Part of a small language model's weights.
Size: width 768, 12 heads of 64, MLP 3072 GELU, vocabulary 9993.
Architecture: learned positions, no biases in attention or MLP, tied embeddings, normalized queries and keys, capped logits.
MLP neurons of a small language model. Each row is named by its layer, matrix (up: input weights; down: output weights) and neuron, and shows model dimensions 480-671. Each number is 128 + 32 x the weight over its row's rms, rounded and kept within 0 to 255. Numbers have three digits each.
Before each neuron's rows, "raises" lists the tokens whose logits its output raises most directly, leaving later layers aside.

raises: "verse", "str", "ely", "rie", "alt"
L3.up2287:103181088151139119158152118169160123172163127161109110110123156147154193112141142138153111109076100187132114100095125126165168156136196116090136102142156122129180131097201064170120165111166154117095117132176134127157176102110161118104111114173142165144102189141138061146133152122117054068156069092119093140132125134111040166179132151178109131135050131139103155101086124100149131121146108118124104151061098125112187085147156133174096107118052162095078155105136135090109121099172144119122111156158151170106143132106112162142151132081127082042142165121165126123152142148125175075
L3.down2287:072223116144155162199119093095105108138170125105101165085142150126155184096153194112110157227105089177078178089070118154148156100117127170113130114146116094168124111131230166159103107122112141168158215139101177150177150142179161091090111121076084101114115102102186066138070141133107133077131165148163134127078130194157156147199153103122097117124117131180131096108114077106102111082099126144129179129147112086119181141193177056105110113139222153114117124143090138166123121085175152119117119163142151116131075124182102117083106065168030186155140107149109094124166132132148104109

raises: "š", "ć", "ş", "č", "res"
L3.up2977:114131148193097156111120062160125107202148138142101134117051091121114114086119129148116128150090096172140108170186125030160120123160143133151127161196057099135128092120126087106088121114102125161124104131157127103111162089061116109080059103061172140186113129117166108095116167086128216114173113166127088081117136158132112170080099154151136067155114188134092133085161099112082071167105136111138154173133098147083130218093139177154108117155128126164161129165106175114132113154131121173152156104079095132146173137142071066140115082121104142175073160210117176136098131100093204053
L3.down2977:175127129138132125125131118140127116093112144144102125151141114090115087116037140190132100156111187138099149163138150073170169129143110139091158148102094139168108095145188149132120144145114093176126130156141139111121143099134137115108168149150097126204111072143151115069192225090111184100124079145082068101099094131199133151147076132095152127096135170097121121182134114096129157120111086049139118130080185235125157108077111141118113131140165127153184139096115058172122107184166127170152123128080143147116121134163097096116079139106140157124135132150153157164066127126101118070

raises: ".", "\".", ".\n\n", ".\n", ")."
L3.up865:130113128130122082129116140136126127148111105104089149132144101127101126154139134151091107137113174089111126173129137122154123106078174080152096105118154109170118151099143152136063145122136125122126151104171148119131181091181187125165134131149158070185083140083128128132099159136177145201103139116135052123118137115135174124142103121128153174122167155177091155064100127126150132119108119160109140148080045102153127103180086140084010143115088097156107109170165131087138118133096127175146125099164210106179153156125124129142114086158110171130082097082090154155114094093091088143
L3.down865:125155173126137164142134128131079180137163127099103201112091108067111095093130136146142159107102140170157138082119157136095171125141122127112113157139109129086162139093115096088103131120136195178153141137077127147139077113097137116136174155161069110099148127123094118107106133119098121108155154064155172116122140146110148082149128145151165155147141116150120086163114141176077115168147071126175101155167179152096137160124154073145199081171162131141154122139129126146147120113114167111098156087083116150116121170102097131113146127099136096120119150171127096094134112156140155149

raises: "ened", "ression", "ress", "erson", "er"
L3.up581:088097092120114174069156110116175111097079149133159139100092136134142100071140132139123097083171131091124158116158144113161143178121139179151095111111124126107069062122140186120120126151102103154154167132132127086096149116095065152142119200159162128088154124112105137183148114093110144073117146086129154082161130063096146121139171107153158141112150147165090100197198107134127149110143161232150102164071090076148106143078069166124091129113126145139105151146134160087108138133157149093084110078123074099139050145118057171103102098143094183109128099133145121084082144111171184169
L3.down581:094138072111130178097100116114157078135131129100089129089190176124137122108145096154154117094120208125098091123099148127119093116158146141174072114109122172122054160081171136107137099099149121101115112128170131071064152115143139155120151150150141119121087092124123099099166147162114136117100108131090152135156111052138143139148130122205140169116096116131126156170134089115150144112147162142132139149053082115139167130142109095170092160130098152109097138104119151079168112147109139136086136090086073144148121127113118139143153106081135153121187104133166117078172101177155146160

raises: "There", "In", "This", "The", " There"
L3.up1866:177131109139125136141200168120120085159076096110097094100133097123168135116136109149203164157149108205163190144111146113113158106149136136140158158164119120151129124105133081133075090087111192097128070089126087088128085097146102080099145091109129166091103127146068119177181131063123141165158149149120164154156118151138140112154134178109186132131108119165129115158086088048144155154139126055163142203137109147147076137157103097180088135145165126178164097151111083087147148189127146087091149082140104133144080178112147128163160154080057080151126091112110121094196169120185120154
L3.down1866:131174170156150116096162209111174142143130094159052143146114142121110198119112065064138133117152135121182125124125122100110150135151083116139115087169154088094124154091142192097082168128149162157134125123126127168124075141127150046158135156081070102134148066201178090121139152098120098080104156062153146110136104118111159141145138106143154153115109119109166133146061138177079139073138101073153119150179129100110058117110109080164150152113144105103140117151116133129112114090142164101151070119084187051148111094134120128159125104101133156132193104130152160103102053133121151104

raises: "ols", " create", " include", " provide", " be"
L3.up1842:121133147142128135202128131075100135140172089128138153071077151065118197073125170119102152143128164161052133126150130138139159066123115138121103126098120131099093186130134079107100109137095211085127151151140129169100097186123119113149073175161158089117152124125097160105086117131074150170095224127112137155069151100157131196127136131092117118164134115138145112136114174105122151163113150116112137133142076142097097151099171099112129132086076122159136147163117136122142082107149150139065151173046110100159103187140158075153118131154104163113081115099130213104123120130080133133
L3.down1842:161117120157134161122093144067151116136152140147134133189101096088100118136094108134104193115146110162114142127178114130124066155105150149140115077112135128145148159155148184103107120163168160133055130087076123140139124113171139094073097094121095158096129147118105175151107088153083152124126171117092155111150076140097106159097102160120133149159127122161169147077140141128109173148161115065135135158130154068111099171064178100121144129138172131119184126157136094111165142151099151124112120096137147118137144175168172136147107137124166094172092141125169114105048115140112110133

raises: "nd", "rd", "mb", "nt", "OT"
L3.up1969:097117096148155089147118106141112079143120160112128118086097109114096131164163136129182121167156128200120201190124078123127141121114120134184140027171104124207144157119154128102151153103146148110136127129145115054215079135105078120139189086108108151094093157179132132135184134135092121128140153155098128124150164132129149145106116122137163174146144110168194151113097161136100088129101115127107136156143118087149135139165120122180162106146153111108105108091151103165103094153146133126146147039109146087131131134069089114114105156114128153130092132130112078065118153093112094081
L3.down1969:117150115132211108120123147161044114082200100054110110157129104083045154125135141126127154168147126153130132120164167122123134107145065156171137122163144146139112136095133158103111135149097106082132074136132162057192139180103079097136152084156136117118039069157125118145118149128115113099180177138116148117130133151099181177124104148108157074094122120101206170145120155131100144139127128085057150122166136135110174060168161138144128083104121137098157090120154111141145189118098124108131088116126081116111099172107114073123141145143208144121126160116120033029125109194123184146

raises: "ords", "ily", "ides", "urer", " hits"
L3.up2566:171086154081112130149083079172083137121168126146086078097081153087112138127139069131158115200167112117077099117215087149105117158099126076110217138134143151086146148150097086126124104116049157079132110085101118155136185110095123095088123125140106151102122100117100191135115098101062093124121127136159179082126114036111153137150137157103163100153103146119087092131129126148100153174117122145121187179151160094178150164125173100161110111128119135195080150151081152094073164150117190092158124169196135151139176112102099135175148142157134120094105122175118140137169154160088152122
L3.down2566:123103165193127143072085119168100084099121059080078140121076098083091062097141090093186111203090118110158116121151153146092061124160130138140101144135152146126150163165146150104170171111123165139139174139094158094120100127096119124122176070160075141123101093105120111110116109135058142100066129128133180128154086126143142142189134127115112184175128104193121108115175136115115156165128120111124093172141135070087139129122098099125113131126123114182127110130129136126080149179111063127098133182181150104156144191088107113135165166117154142093133144079119186094112153153139193142

raises: " were", " are", "hip", "war", "ewhere"
L3.up1004:172127170106124080137163098150122039109174136124113166091088121192166138134137100141159108124089103110088098135162107106075170160154106114154156102081165136181088146155147119144096166192144141091151144155086142126135123153144119127125147118153150149166148137186181127134139091154154152111150137100152150076099182190166132192111149132110144182162131159096142128160127113076165192073158126109085116183139157111132166133101149175133133114140059131084163155127097152173162140157117109129122163130048137140127135121120157177148060125137109127128132084137136195020146155193115166120
L3.down1004:186119116038113085153163105163132103086118113097174177168072124126115192137119105163112136123076111142108111067144114075132122190127132160048115129088139122150145086104157136100130136079111130157123091099157139075121120112146154181119151155142120097147123138134127125098156129143117101070155114150069148112101140076171122089113105130143109149122072184124132157061097100082105111090119113131150132088129184062130150129168091123120110105099105091172149117164111063143112088152112071127196107138146216126142105149170122132158051137071076121142150138101149180095161142156057150175